Weights of a small transformer language model.
Architecture: LayerNorm before each block, rotary positions, tied embeddings.
Training: a variant of Muon for these matrices, 585M tokens, 4467 steps.
MLP neurons of a small language model. Each row is named by its layer, matrix (up: input weights; down: output weights) and neuron, and shows model dimensions 0-255. Each number is 500 + 25 x the weight over its row's rms, rounded and kept within 0 to 999. Numbers have three digits each.
Before each neuron's rows, "fires before" lists the tokens most often just after its 100 highest values on Wikipedia text that the model never trained on.

fires before: "en", "ens", "00"
L15.up1011:454497561488459541469468527496548516523508444515519552492456501501499539520496530518492493475528504505432492509543484501465527508521471517498519529436481481456493459499533475499513498484516466493483522488505478464493490508452523518531535458493527517474455478514502529458516507478506499515511503533505488502482491500479476550493530507476512489554500518485489488473501495512485484569491488508494477540465486477520512524500537530483513451505490520456541506461495559485504493514502520512492473498511501462488497454498511502482517485487502485479500517529508505498475504453512450532539524460501480478440480521511518523491509461496495515526541481474478513505497479512506511497499513511538530480457506448500503485523523526544488478531486533470506531539520470481477512517499512
L15.down1011:521516531499564476502507504484460538507522518467509487471488481494486507508475487489517463481485471539530456510470459530471486497455503537456503487472473520503536521503481501468536488487504492475483493524489501539483480465524472507550534461456492518504521510444483516557519479448478519548510491504481452543445465491511506493483490513510516490457485501492510509508527488533488484548501490503477522521501508476523489517502499500482491514477477468488557473507547519474490463479490481439517521524514473512481520517497542492501507538483492496521478485550531534537489506517488530498517515459522478515512494522490501495516519510531485544536549441475533550485507463469497510540540469468508504509551464503494519507512473489473527508495504474484474493475502464508513528536492491

fires before: "ed", " to", " of", "ing", "ature", "."
L15.up816:513513505489476464492496450510539519462523490490509507486523473527518498475504470476534514434501477499525545488472519477541502494493477484528462518542506490523486497446480536526495516513572503482492504457487471465499472513509539431503493533470530526492472517497525513472517549474516516463457488499486467502486575478506457462492497483540512533496523488510516528516482451509510471489523527526488493493555493508499523483515524478533471529513486455493527529514484470513490514504461524538483534505505530473507491517477492501489464482488444496527514534489539454479523493477484488510519547509497516523487499516468501497470470523491494464518520473503462501491499472498516466476531513520517515507491520543525468475558491504475525517489514494528545518496507475487516542513513453
L15.down816:534504514525537531476493507506485469532491489516478495513524505491523532469496532478513492514545522494505562482514472545483433495550525473536522504523512469487459526526475486465518549490467529488526497520521554490500512482487501481558493458547466489513505439482473475484497549529526510514476585474554466475485468456491489475494499510519559503530534495493487474492540516486505483531511513481506483516490449525523455545520547501490516479505507485475501476502514486501504467472511532520458552522481490485476529495479456505524470487488487470475509475521524502488515508509533494500482508478520498481476474456503506463490473525527490547526499506507499527485506517481470513502497481477480500521511473514528511510467500476505494492521494487479505507452448507472475499493524482

fires before: "ed", "ing", "en"
L14.up112:502466533472501486454501473515487512478547519542496493479535527492479485477486537501485493503503478501502499482513467528510512477526505495476490541466501466550508474470503475479498494507520554487491514473455509497529485520495475457487507550496524498525512502478505476515505507471514482499496538471470515506485525494484500493448508516515519463475547499492492496526504482524498460522476456515487491504510533546478506472506511563470507483507428504487453580463457494496541495512519508533448504499480493465483555500491528537479515448482554532496482517509463514489484494508487503477511528488501534520519494537494481569496497530475492465494509481488514508529466507506485501446490528483529520529528504523484506434476509526476482518540498505515486489530509541461523512494549469
L14.down112:523467487524501532471514515481496511495518497467517528487538519532496497474513489520465512486491490501482472494496528496505495517528479525518506484480542544525494503496499473458478516488449509533485482435540514496488517496518461457512469524540477532513493495499510490500481529519468521504469541536464473531500506513478515549482514455501566485520460540516502489473470491505508509484467519530500555505505475492478480529500436490479452513560511495543525528530472459482536502512507500502525499493530515510538485526521493476532473512508496488552539495469502492514519465419542490503498495453564467482507483539493471483506502464487465509498547503520516482441491505496492496500508524489508495464516488508493465503456521475475498482498513501482458479480530536528522485513459514

fires before: "\n", ":", "==", " career", " record", " the"
L7.up12:531489544507479498502477510497493484489496484536493501516470501482528487474527493485511509454535490481488515532458527512528504511525501466487466548509474533506446517511487509496516478500519512499442513500490533468549509521506480535500460470492492436511503514515479517522483463493542510506434485510535482500486467450493529495516486445530503484494512439509510504515515497474527520485437492475491504541492485463508424504480483528501503512472524467501512534504580495510538485542544483502520476516518501505496542488496505499477494493499534493553516484480501460497479527458519487535503465498472479508464522451512484513522471518557480474530459488508489553480484500548546522496483509539487493517499487535490498511517496503480543509494484524501518451482492511524513502511475479
L7.down12:548536510537513495459508487489476504501480485484509465520486466496508498519481522466493496538513467494505484483497536516440541505495480482504495489480528524508502512494492509512457513548501472472516505498500488509509469484519493485521471524442493481530498451524528507504490459508566534491484484523476493487522478475497525485493501503482540526492473485507491504513521485476555495523515515469472522516483509462465479500488472473489512497470540508486497526540527499498523500532582512513525470491494488503498568499474483485500518499495552486488456523489538502467459466453510469510478504501502487461495548484482498533484507499519540509490518531425471492555488495532539506499499495564438533476559490524476513507549522534521497521477484482527509510521486515459480482533499505

fires before: "ing", "ed", "s", "es"
L15.up1237:482496529545471527498497463512533488535507465532474526504484489467441457481496503487478535506489514514505488495450517488466477528519469512473488520504484514500530491489499519496497510497496490467475495479498508511486479479533518452508490525506478526520454514513504487517474554495522522480496529456477491534473553490521511490468493476457465491490547506522528509482502524489519538521471511497432493476433469531506527534485523489499513504534489555498555491474521479481504455512520546510502529435512501497526510542514492515516485525500499479492494530543504437538507450462481508478515476516506518462518512480481516516497488497517498504544526466456504493469492507519485535490499519544492524480550518494482468540533484480512460515520500486477487497537487541478471555472490485
L15.down1237:499483471481525524516490502485455520547517501469483468498538544495538491495538508448543485487482434532467452531490497505484494454511509543493531485509508461468497493501498484501476502489508488455514513541503491483484469491487502491522528471496518462529487479472464502469505452538500502480521511477515491516534491504539490536520468477513490493463494501531469492495516475479536453449473496519548464489533485495482458505519492550486525495519539480497462494503463521508513531534510463465523492477482526532520490520556499517494535534469490537456533496509479510515481514452523525557516504494484466517470467502492476541504497487505480497504528491496538539491516505508494502513459492462510531514434497440521533473521507484471508469507480530502508520539501502524517503526518528

fires before: "es", "ed", "ing", "s", " the", "arn"
L14.up504:494508521519508542503467461477522505533506510478471491489491496475468539467452516542496484506501544499527516491551496484482466471479522499445530497444492494549484511516475476481486469486532534498539447451494538514549519485510499493500507470516539469516511500509452506494510489525496496534486524467526548492501526527508482491484485458498515562480503519499463497496491482509488504521494491499526539440499515500496484531525491481494492480462503535519501501473503533477454492529529520525531473500485484519462544482553497550465501580517513527501520509510496500527476523511451467530489549496513547458498509509500483516492467473515502478488526497473506524488471507533476517534534466536540495457465479503492491507484482504467492521535507533480465477525493485500491520492479518
L14.down504:464502518507540474468486460527547507499517463450516484439517489526526461489473511467498541500514503503526507549540490479503464509483463505491463499489480488507530529514518513556516533515474476495540523503515503510514501478506496485514487458463422489484497509436561493489478506558505453493477433517509498520496477534546517489528535507519543506517517508491527544480536467504479520530498480464514487434505497544526475498475516498499521541529496489497502505511552514505446473479461486511518494477479521473496534499502480499536486541470543480502508488477504503469525498506453506491503507522523454476533501465471510507494501487535493523504501498473469497498515515501532518533493454515520496512500517515499474532507512484520502464485499490475487524472457548497514505499515502

fires before: "ing", "er", "es", "ed", "ement", "e"
L7.up772:493504511514529516515516477501486456511533546485501494536555529486499549466508516498482549535515497484505494508511531526481455473524524485507465493508489502524500480486496476506505516488505517469532511529513499481500534483525523560523492476497494480533520498502518444585525516473471476458482496477491485461476509508540447523499493489505504509498530533489507500497507513477531486460506469466485465474529494505493479503503467508472493512495489493513484494500508504467522493478518479513468511480468520513491521516540507502469470467503470503468487505488490511483460512474574473519474504554483535581528489529461510459467490498471485469477571512493490484432491522513471494523512497519489542546471533495463521570499471524484507473497493479481493539516511506497521467486507484
L7.down772:512503502470464524524464489475539494512476488509488506475497477515437507570533549512485504503494453492505518481520557522474457498503490528507521485482472496493453489480537510496506501508489512490481524491509510542499509517504525522481522537516487469480526508528506525515486516484487516418529509485519476476455477545506508528551502549520474509547493484498510516500538500492520451479516571519477511495453494508503450484519465538506512479519490520527480524516479517474510490505479492505517476513453491513467498493555513454480504521484548520521489477526501488493492473474491501493487470483480493504510537534496494519545493518488495533495533502496486482546514483513507495453518470498492495501482486446476522525477496548421500506509489491475563507528462540468512472488484481

fires before: "ed", "or", "ion", "ions", "ing", "ors"
L14.up179:501507541509515548507511477496460486508561504545504517534480553480538443462492487454531525463501490500494540476516479557531504514517486475507461491536497501560495534522509528500506509504489558465506489465474535488508527534544469529504491479522537483515475459507466523502482483493512456482473520481472460490480450499532510485483423472545475534513490476473488495478498515525495492494498504497506461480506490506511459538507510507499488501476478493503470466494518502495528485532495487527521515496497480467467493540512470476520480498528495460455497500506503504492513443485529508493487520502534472522520461487517468516501512524481470506502498516502516486549486513506452522542513523527500461503502497481493485512465449497511489513490523501485523482463467497573526521481520542
L14.down179:471526495506485510503468543444495452490520513543534501525495490549481531516497497523508474453486455472468445489493526508491495516502531471523481508480487488472484503463494472477517510495492513482514530461492460461489483475506476528553511525511476508487503513471486449537506490553506543477497506529516494503505536480504500534513503527547519516474482463488478459539539506524479515531525492493509508519501461473530460524506438513517522502487519535509486559486507490478517481544492498480528519498454485530500449540538535494497515498522533515461471479487488519501524471496509478496475475485520473526520510490507426514516527534500506512495482502510498497517487493500483475491538453499494509502473480558512469537499472569446513471548473506503484515501533489530517504513500520

fires before: " ", " (", " |", ")"
L7.up1488:473509441502503463468471467458501519525530497512486510493483533479527514507526533467519525468528469537482525499480561501524521541483498460480491526517503483532517523512435545519474495486492535519470502495501475488450457464503447476512494515510512531522497493487501489496462504490494475475473507504513466504473508496509505506477548537515506471482529526573464521494511557554539476494464491545503518556500489462534503505502464483509474507498526492479526478527501548482513533462478493478505452502499486516487559490512508491494486487494549494505504530510483479493478489468511509508459499482511443473479523509446551512462527500516493548517496506472488494522471523493505481512520498500488438507517514463496515515500498495497522490489518485490485516449497545472488495521529519
L7.down1488:499517483464485499485538492519514547495488542474476491448523521497470499476512495513511500501500554518502517493482499502489459477465472488506495531497519477495541505482540500504464493535471511472548489500480543505469486496478513445487506512484466484476515503514540490496460526500531462446508511515533522501493481561484522510502512497551458538471494490512482498486488527463488490476475484532464506529502480500530492529504482506511505499493488519480584423501518518554499480515440452548548477527538509501480510498495490504516449496495474488493481495500560585488490502499501466490547488509529507469493521502497510521460479458530498520500524522503487517507498516480500467529524472519548489501516505515507472511494539513519548508476479518521485530505490527490497477505504452

fires before: "\n", ",", "==", "\n\n", "He"
L15.up797:506518490497481485508526511444452486482514498507524517521494484527552531507525479517494518531516508462499512491470535500473509483481569490501484518472531483532504513509490495473465526496482451507487516506470475507527499502483476502526475517488535492512503488490479505509478500502497514498490523497499507498469497484460477421513516459500498507477455530505450499482470467483521478482485474496494462527461520522531482499476502543507520499498484495481472495442530513551447514475524466457485505507527476478542557515490498501491440514538521493516474473496530520533458466504518502476508529484494526528532461492521522474515545502496507512535531464574523526487492537572497519532481491486507505516486499475447537510484500513487471544513520510517451512516505540462508490537525502
L15.down797:507487526462520528463462473503471491518476514469521505562515522507508512511486469469478507517483530504453513492506511462501529518526508528520485530488523492508501504530525509525518517499502453535508481476488489533497471501503527479491497491516525498513505492537481489503480498471510496525522506507523444485493487491507450481538535509513579476492522472469508544501451503524502450478525486476523493456445466505515523503496512502535481488527463505517493566485479511456486523559496494541495479498478524507462479529545515502523482489516468495508506536504491483457509459467489499441465523529519501513499475528556481495499488484468456505500509561474524494527511485508546477526479495508478501493550522504507489507450486515443518464503500534496518499541511485467515535457461493

fires before: "ing", "e", "es", "ed", "ten", "ome"
L14.up668:524495528518490568505495503507516480483532516474491551473503524534517550487503508533477523495486510493539510532543500527503477466477469513488444523502489481521535500508485501523496488496519483495482485514509532555518488508522514480477524555521529510501487467498490520530483480504481489475486501497480503499477471533531459518486499507482537477458497492504497475463443489443513474517503494455483499514500536521516530545483515524519500502477553535467492527499492492507493506450492532512491449504513540456512499497491467464464539513515505550483530472502456475511510493551489500493514490485455483537496506514443495499505477540503513485509528510454492525506513454499503476514532508519473530522463509495485417502493502539449467541536478481476489477470521477488465515486544497
L14.down668:488490499480487457476487494474516479443534500482505463516463437480507531492498496528586471500500527532519466510491513506502496549480490516471511483517549517488499480487493462517522508472503516521542509498513516496509507464475504527540490502501498512507478500495488491453500565502497530467535502522460529531491532518504475488512477536481482562512497503495508463501540527496518547505486496483447478486497489495494488500486501496472510504490474494559516477477486498484477541456487565499466488496485484490466524481507461540504538536497480502523477540545491514488489473482501510549460519498528480500460529555524485522477500505508472498523496493501482515510462498496467488537505499503524493447507470476525533507517471503476565483491446518461491464523512544526502477497511455

fires before: "\n", "\n\n", " to", "ics"
L2.up48:539488474487484486471529499499481473475500496487551468511465549466489518510533551505486508514518513497475556488481458523529484492512499531506514525483501500488512507515502523533448465508547480549479505476475473523538513494474535523464485540524513496536503539479482536539467504502493490523538532522487541540490526482521512483519495447466482494504525489479512523469476463509503526523527435471448497516474526491472505468516533465482507523514495508532456540498466469496471523479495524460472482445491506509499477500556469456541529500514514477477500517549513481517517554458524468504491519486507498508509477494493498450513493510475510503479513512504515510499482522476477532535465515515509484515504462495499473501478529481542509506491494446454486502512519503545494481456514483
L2.down48:462512483523491486513485500519470517535494450480522520509493507512553490506502495501494520496493515492494496488477487518480491484478470449483490440508501484506512497479541493485542493557459493507493512526485453513460526497503493538500509465510485522553464478505479533485528503513498479547485498491432527523458520504480514496548511488490551502499499525476492452518522521511502507526497496522535539511513492455512503497499458498498470498520479490521461474495501533494464518491488515486480496525505528524517527459473527470515520561519452497526477540541463497517496518480509506492522510477477492546488527542533555529503525506494550543488492522467497456457494518513534511460461507459508530450499524508544528484511466529513486525461513492536499520545464490488485522549463508

fires before: " |", "ine", "and"
L15.up365:528519467462476515516480500549508476548518513474496513524511470504494487467571461458525512482539495522493474519488490468527520533487502484463516481507493513504520504533473481568497470490532532529463521510527489528479536526467525528507505489480469544501499523460508494562425506495479507477496514528468504496514483518476493518528517491492484512500440530464468515515494493503492472535485529483494536533532502487486488523483506457519499500498474531450484509516512484490534473508495516481486515460444448489490515511524485474482512496483560499516496484500484507490499550537514500480495464479505500527459493509481513492524506458471500452473489473529472513509507513520455486463539534466527521535522499544500501467507492549519481518501532492501499440518523493482495452486491489
L15.down365:502504527498509489509494495478504518471503476543513472491505477512490475479470503485478495485466518571500440499472479528450516499485492487500524495495478489514479530442532480484473475512504463512497503517514478503512467522508484497484480502572469503530541479482504523487509486513487512495504542515522515522522470493567513520498474494486527460522503500545529491504496525515484556451491523488489448522532562568475435508540460476476525480503471497498532503478495486490578510482506496445497491468484525498496482518534532498505451455481481470476513487488520503484444494512506477490475491526503535465476515531521514483510528551462502503502481490489464509487486505493506496533521478481493529507481505495497474527535515503468500486501527471511486513533489489529555472531485551

fires before: " |"
L15.up862:501514491481451473502494479538507509484507496545480511490474541477507476494505501452514521473497478530526507481464503508573562502504520487469490530507459496498488509484490495522471474515506462537486525544485490453522497514543512500517455517503502526522524511518481474489438488491500540480491496503490542540481509521463515521474489478516534476481513479489480482517507540502479507573504493482422486466508475491538512471550455461495509530499479475522522509486480482474510505478494519522505545517514505486526515523504513495435512532511472500493526505509478506500479494512531473531480494519477537495479477485505480493515521481457469549457454490439529488494520505459495512539474511528499524506494497499565481569498478470492502497487512507497488531510523492501457502535495537
L15.down862:504494471471491494497488506509497472532522469479492492510488519488514516513511529533514513516512512504494509529486439522584479483508504466537510522526502539496530490494463464489513531464491547504501519493481478464502507471532478543503531484515461493527462513493502524501469498529509507484553478484466504491494461554489484546467512534504565494504505527484471514460507541472489531503499456491479513504492495515466535533518511521492465465540508548527483508495476492460505518526521463526492496530481496492481534481490526484494481518508507505514470524435511485505493508520523491478503540478445526533468513501541491521535509466464532526475489518534480510490474481532511489474446497466467507540516465511487496539503479441484543436472486498516554480521490507495485486500488527

fires before: " |", "ents", "est"
L15.up849:539489490500496469504525487488461518509533490513520425528544491487514496528507506553516522514532545496502496485478499515515505494515503459490559488529483496482471464520523483496490482453497519508448567527490513488495495454523492510492525475521496502521515515535499485506477537505528525502526535504504463534484490509491523534467525492540496466518492513496536522452532505518472465509490554472516520495486481504515452522507496496523469443527457521485498463482464483484481524505473504513511534514557483491503475497518501502462510501468493488448492484475494509464481485503503538547410491507485489518512459460528505509487514508474493498479514453490491499482488486492470488476518523510492506532487503526481483521469503525530508465543530509483527456550492449467487501489556524
L15.down849:452542483517505508505497495493502437532499511489470510519479506496540478403464498512502486520528505472533505456504505491513538501511493550451491510508525523536523515515470492513475506522504514473562490501497512502480513460516525549523457512535521518511499485509547457531478519524463475515534465538553495431531461552485520514502480518521479508458483505530542480529484503516548478536548483498548522469459478476500519483487481540495510523498492493522488490514458491519499468527472510495485467491505478455520493521481522475442458474503478501547494494517486520501513492514458503505550484532523500471465495489517515489495536505501518518517494503513520477526529466524502507477480468474488488502487491522491478470523496465488500471486469483466486481503494485516518501521510521

fires before: ")", "8", " place", "9", ":", " round"
L14.up880:496494501515442508521497537499557504488534530504520501487440488520478489490523496521486509498535536557480434491468539512489531482492537490483522500510491521498511442500484474515524485470516551462523490496502448529519466529517537476481480529560480505483540444510479527479518481491489529509476480509515516483496475508537525508482499531468499516477473521459482485474481509504514502532504468527529475521485501486515494540497512516494504531496493510470516543515482490529490519492478519536464499484533497482426492505502494510518468490475518520482521485519534484451486454503508451468495452528516488549512438505476540545492517535510520488495494476499489520533491499505513548504515461504499450480486460526506473482540543514474519474505493506454501477512518509467509495492467508
L14.down880:478500438571561512491513495504520517491489527526534450506503508518492536467474479493533506493448490510506463479503516503486493535477463515526482448479508488466507551519508482454470486483511524422533500487472489497512517478443519475511486487507513514521510484470449494482495493457472544493549492496516481458508476495520476526494518508556543481512491559531509514519488533488526475472509536457520529475505508503520482483529496476523440494472538504443502513525493482504468513479482476475517487484476526524454483507481508512504496544523515509487487487511506527510538519529485516513485474504468496490496533516549487510500520465494490476506532523538522518521517505475500473503447551549472512510479476508522460487497494512514453526501515479490496507523506502485502461480495493

fires before: "e", "ion", "ut", "at", "es", "ate"
L14.up273:473449534496503454490517516524504472494551497511526517590493504460505515511499464488506474494485528490511457516476496496509496532448451484471483493537524517497501519490508512535504491488424527559513533546457485483526519474507489505515543466503478532474502489521455494516519534471506492463489528491491524496471472508526528501497496479517471496529481468462494455513466515503508485494465516456500527489508495484500541555480501467458526467497524469496453474493520529479548499521521507490498493529477511486452489539516516491476484519508502464510472520518460481513524462501505520517484471516495534517521519480477487500506512531451501513482523491520527464473500460490504533492464518530521554486492503530514481532509502525516547448527465498519526504535474513519496505506477476
L14.down273:491491538526520478539519507526499501524542522462510485514476520533475476478528497535514529515537489503569521505500477502512453519501519511440514515510485451560504510504537498500494522512457481514517525490492525513465493443498510506473500504499530489514515519511533495509489477523507476478503454474513530495495522508496498496487470550509559479485515461491506514511495488512533491449510495469519469540471492464513505462522493434462547473480521498554491483449523514474480443506479506509511518518507511512518512545468494515518513443467524498495522506490454502483498490511538514549479466519542496507462483487468477516493511514490540502490536498450467498537475506507564497472518487505526466479481503484523471526505498507505504486479455531488543476446502487506500485467524521

fires before: " |", " (", ",", "\n", "i"
L7.up1027:510505489499489498462496470495462490518486507493534483515476482475510502481511488512488518530480490463525494472476493509535486484497494536529501524495494499461487508501531540499498517546495526585500508511489516521515485509488516489547490502540560479487475522504519500532511498470484507518506483508489529558503534480531485463488522519555542489510471546496511560501530461519492499441499493515456494499492511534472524495493499507461511450502512538520466528469491528477533523481492478498494535506493509514517450565499486518491488521457491494473512488480521488550485463477491431471467508509463526481501458464567517481539519487485472451476525497497515510508485505500443504465461525484476488496504510524491505477511487519469499487499534491507561465516493524515491462476458535
L7.down1027:507509476522509459518496459476501479498507484447535477531471452481524500511512470463497518446468555504509472508487564536497492508514491498516542532556474499483482478514491477509484492486532508481482495498505515514502503468506522512520480505472512500469505536543537493460484511490514502516498470481454510499499493499528495490460504513504469543508522503482541462502472507500510502523480469515523480487496516490496500486500489449489484510526515508542469477530494513535532459477471511522495500497546525476494468499486495490510443487545486526539494525550492480555429462510515481503463486514541524503532525530510485507513517469479523526540483529562502529484489551542500517506544513466507506486462456505535510485496495463466501495544497495437552500471467495517495492517482482

fires before: "ing", "ask", " the"
L15.up297:525488521483470490525497450492503491506460466485549484502582501470516483505483506534499529510454515532508539491497537507563521503475490474480482450507548526479450491503486472525473515501518531479504489493506469470464508471514522492526483487532499481506473513489543492516504534552446490514458481467481505489492498516516480515469480476510480477458556528510485514504525495515521509494495514440505447491467487505523509521495457506525499495484504518511471500495537487471490502524503502489552516510521464492465552497551505515531495526483529450468471464488507483518464477543509474478483517504442507493515487484505518499529528521488533503527531507492486510486534517475480517479507513500537493512471544548529509508488518488482491508482521507446513455489522474468523556513515533
L15.down297:531503559500513489532557500485493481503501489478510478463490499474507469512491522487468537487535481484553531488469449483516470535514516476496428462523529493495477506472499457484478494523467502507550466506517526458491452492480496512497498495532512494514508479489575539501521467503498530439537526528496511522550513542464452494524465510479522482505470505542519485523499508498572468467497524522509530513510520497487476551506502495481456533478487459513513497531522505489484517487481495509483488484511471514496503512524506560515500483472503509530481515449488471493491509485521500523494503520497499527497517495563526491501471508479522532487503549467527498495520470482479508500489481458500489549512516456511501498515526508537461495477495537463498486544486491508497507464475457

fires before: "ic", "y", "ics", "ical", "ology"
L7.up826:472503506525551514548470538497502497486521527470473476515447505499494495539506484526531485500515482503479533456497545482482491456495505504544461517487484481472483517463499530504510507515525553508505488527525477528526507503476493539522529432545518463471492517463471494505503491515470476503484518543480521502505510525489504456517488518504495481520524487503468477496474491474498502517527509497558492497523506549482526507466508489562489516497504513552481515474522494526505478541540507509502506482505501513491513501508568427474506512496489509522513490514505502415437505481545494489507487521474480484483501528508499488493497467513495520488495466495494526477508505509556459464517480488508536503482483469520561469502528465510484494497454491548498479421489478507491493494477515
L7.down826:490453512529508523522502538498472518500485520496508471472511495509459466567534496513503574554487536499518536521524500483498437513473500441502494516513508484501465511508515523518530485537480482465484505549475450508495504525486534495452492472467475476502547538522521516521439482509490481459473508476531512461528467518497470537521523529514499480501521523508519459505507517528466491487487507518488509478506480526520559492471501494472515529490488488521495529508513545509502526507488524519539489519483523497527497480498489494463510516502496487442477456464495548439486487460492540498465490503483499506515539481466476463485494493473492454516480459505494489521536486513491449490502510484496449522450481498506536487514525509504523538528500503515548462494499501523492498501496485

fires before: ",", ".", " to", " by"
L15.up920:492549472446505480468477465503498506505461510497505459476515512502496542490469520471500523488536478471488512522489499497502467454503498546493506494553472510512478466521500510499471530460552497544536447470484532477524500514507483523500471499531479517518519516501509542542489481490496442505478527490470499509471492524469501505462501494491488532470489491512512503563446514508517506472486457507491444480456477550514501465522508480497502485478492506499475499497497509519544531518497504515544561513483497528435479544510541518491502553502482498438520494487556536520473468532497533496506550506489487496489503501486485497499529505493505512505534473469512510439534543460491477502500545516516517499497503508456492533516485529502494486486492528507472508535493507507524485512450476
L15.down920:499475488547521545527500508481504465515486513489500498479485536485477483523508506484483492492475489497534508517531522534528483532519508539452469483459493472497511495512482485518497498497501499496530462501519514506510518483525505490527519528456498485516466481472512496494530501477489502493550487494518495429530529550461489462495463512555504451491447486550511512509531475504519495486568512514477538482540540486488522549510485533480518515510513496536529513508472507500558522501559523517483496539470525531540494502480533482457502500465478491541495520529468497527495463490481470523496496504479540505478496502502477495522535502484485523511508497520474505473519467519489487475453489495452496501490437513548503486457517463521511467511475461561505469511479476509497542553499504

fires before: ".", ",", " and", " ("
L15.up1192:457505520488496486473504515496477491510486479485520488492480485488484525514520486478512499504502466495507521515490520491458520491507438513489517548500483518486487460491488521517476467519515527506496541517501507481455504560516460511519528454552494536519487513496484483477500481488511497491484509522525527524439492486540514498460505514482558540466517503504490457532471519457486509523497469535477511489479472504523509472497482522567526532524508521496471522495511460469563512474497499539488538478511504527512475498485552483527541482514510514439504541560491522470473461519504477454467494483524505502477479493512464484475506502520482527514541476528477473486513462493468499475525506543543536500527507486507483494469458511505485478550534451483441483514489499473507508536492536
L15.down1192:522502495487445548485505502503503516508555503503530532470533512485462494477524556485498510513490521505483515533515482513501521490495535518479497459515512513518457509513506536510481511487476481463533477508506490514470491535486535463512470530484521521515535527528489468492512510494486476516465505491491549499485526504473486495513500507476564496471501500514527495498494496522521471497499474479501528514509537468524497528487551532489440461493500469462502505504463551498572509532511498438504513536510506513482488528490508482494485495528464485480544481474501514491459494504504540509486503479534499441499501466550488477531530489474516555488528489511514492527449511484509520549467502471476476491484489530514480451547535443451531472498480520532532499515473499478498485487471446

fires before: "ary", "ar", "e", "al", "a"
L14.up290:534525521521526489477509507483522487526514514562518557469490487469466527491539519492508489475497471512518498482419507494517475488481514527496466528509528483507467518494508484493536477532485497446543542463541544543517473471475460488496472491536515486484505514516450471545521463520451479536508539511526482514467496501547481559477518490517493477511518528498504486526454459485466462489513533534512478485492478482516493493492522512455488482515478491517502508516513465477525514488486521499486502492501516489501515507463472530487489506512510542530520468521483491521489484459486511512510495506487494500512496539501502521482534514461509512537546517547484464506482513494487458502503440534454533482506484485456538483511477555517476516508465483503509502501463462502466510440508514
L14.down290:518491472493494510566482487481502505528471531510488539456523484550519461499467506456497525538540471496475503479505528462533522505482504460464532501503518470521478493492482507475533466511514484527535514499487486473537502500483537481533516486445463501502524481491511496490491551532523460534511523489494529547459488503536490518501488511524540501494504484506513466498489519476479481514504508492478543503472479537490480469535495496471461515548493459491521486466528485534488505468490516489519486469519502534509569525462517514517479471481546518514480522487476481540502525488471522523534471474497500488500513481464481510503507492509520422538500504501472504524507526523520512478449470493492548490496438488515532497479447486508447515500495539521491474494516494478501506547527458

fires before: " ", " in"
L14.up614:510476510484537476511493521491490511530500513492501516468527505474506528493485491542467499458459511543516465491480488537511489503489497485491538515473542509504523500549511485502546497490484519475527502455492500509471508527461472488513491497493472495508531558502480495512489538524522491479481542506492501477483490477488496488545522488524482553472519514508506492471505492487486509541499517534525512504445463525497468537470471445499502472521468530491481482504528483500578456464521465511505494445479533448480544483545498490523568501495474475498440510540490479522477484504508522528546478481475477527515505478500461523507555456558494506522465466482481541462517487509511492476506495511508507535480516509471504478524495483534529506455472460487473480480484500510528507516532510
L14.down614:498519507467475472481499436541509493456514488509488474500486525493480520494557509526536502485487505489496521519515531497556462513515550551521502522513484512516479504438531485474503502510518466491457503464514520504519457499531495468513501500524500476490495490548530505508508505495449470516479518463490526463486460480520542511487497544483555504522468507471503472500518498491501517488487493545497487478496460486492494502531496529540472474494536485503478503502498564507590502501464507544478495514468464507495506483489483481477456493461517516529520511451498502500512459544472532470456490494511521536524473503504568519490493530444488518445501508491492485501491498501495501531526487487528464465483514497516505494489454518485512458514537525538510497490496490519479476483486546

fires before: ")", " |", ",", " round", "s"
L14.up261:480492498563547484527508515499533507516508460473524517501514494501487517509516494515515500488512524487511499455524527532526499483506549457528546504495491457422507463530497504508507487481505489506516459515484518499529461498469486438462521484454506493549512482473482492513516529505483494481450492500509483524505458477503506532481477497526511516441484499485472533542525511513503499454491524535474524474503495502523440550519465520541492505542496480524475503483480491545489515447515497535512524499522484472450519499531562488463535497499512486481495509534507493476467517508495509482479502534515511487479442531488518498479482498469475459507478524491485520515529550530502511492484474490535522544538513518531519508517516498507535469506460512495493472504529480517439494478470526
L14.down261:524505516541502488466461557506491492480560467486525462563490466501509483557545508506485506464481500494492503483509511482463463520515480535451502510465449500489466479488515497522510538491492524520480506493489496497536513514478536502486500472498494448489499471503553477466559470499473515482507514476485526489511478485474501451479487536470516507504545544505513485522516520530493517448490496468486471472544485497480540479505494458487492493492502491486496517495499511483501521475493536480538531490506466523502534495481478508513479511538535478525483505490472530485492514532508540580494484483492546444502490482555488489500495475481505467467512503531473525512467543467501521506530497491476506471487522515500492510523468503547525485541524528499463480522457530502494494518477442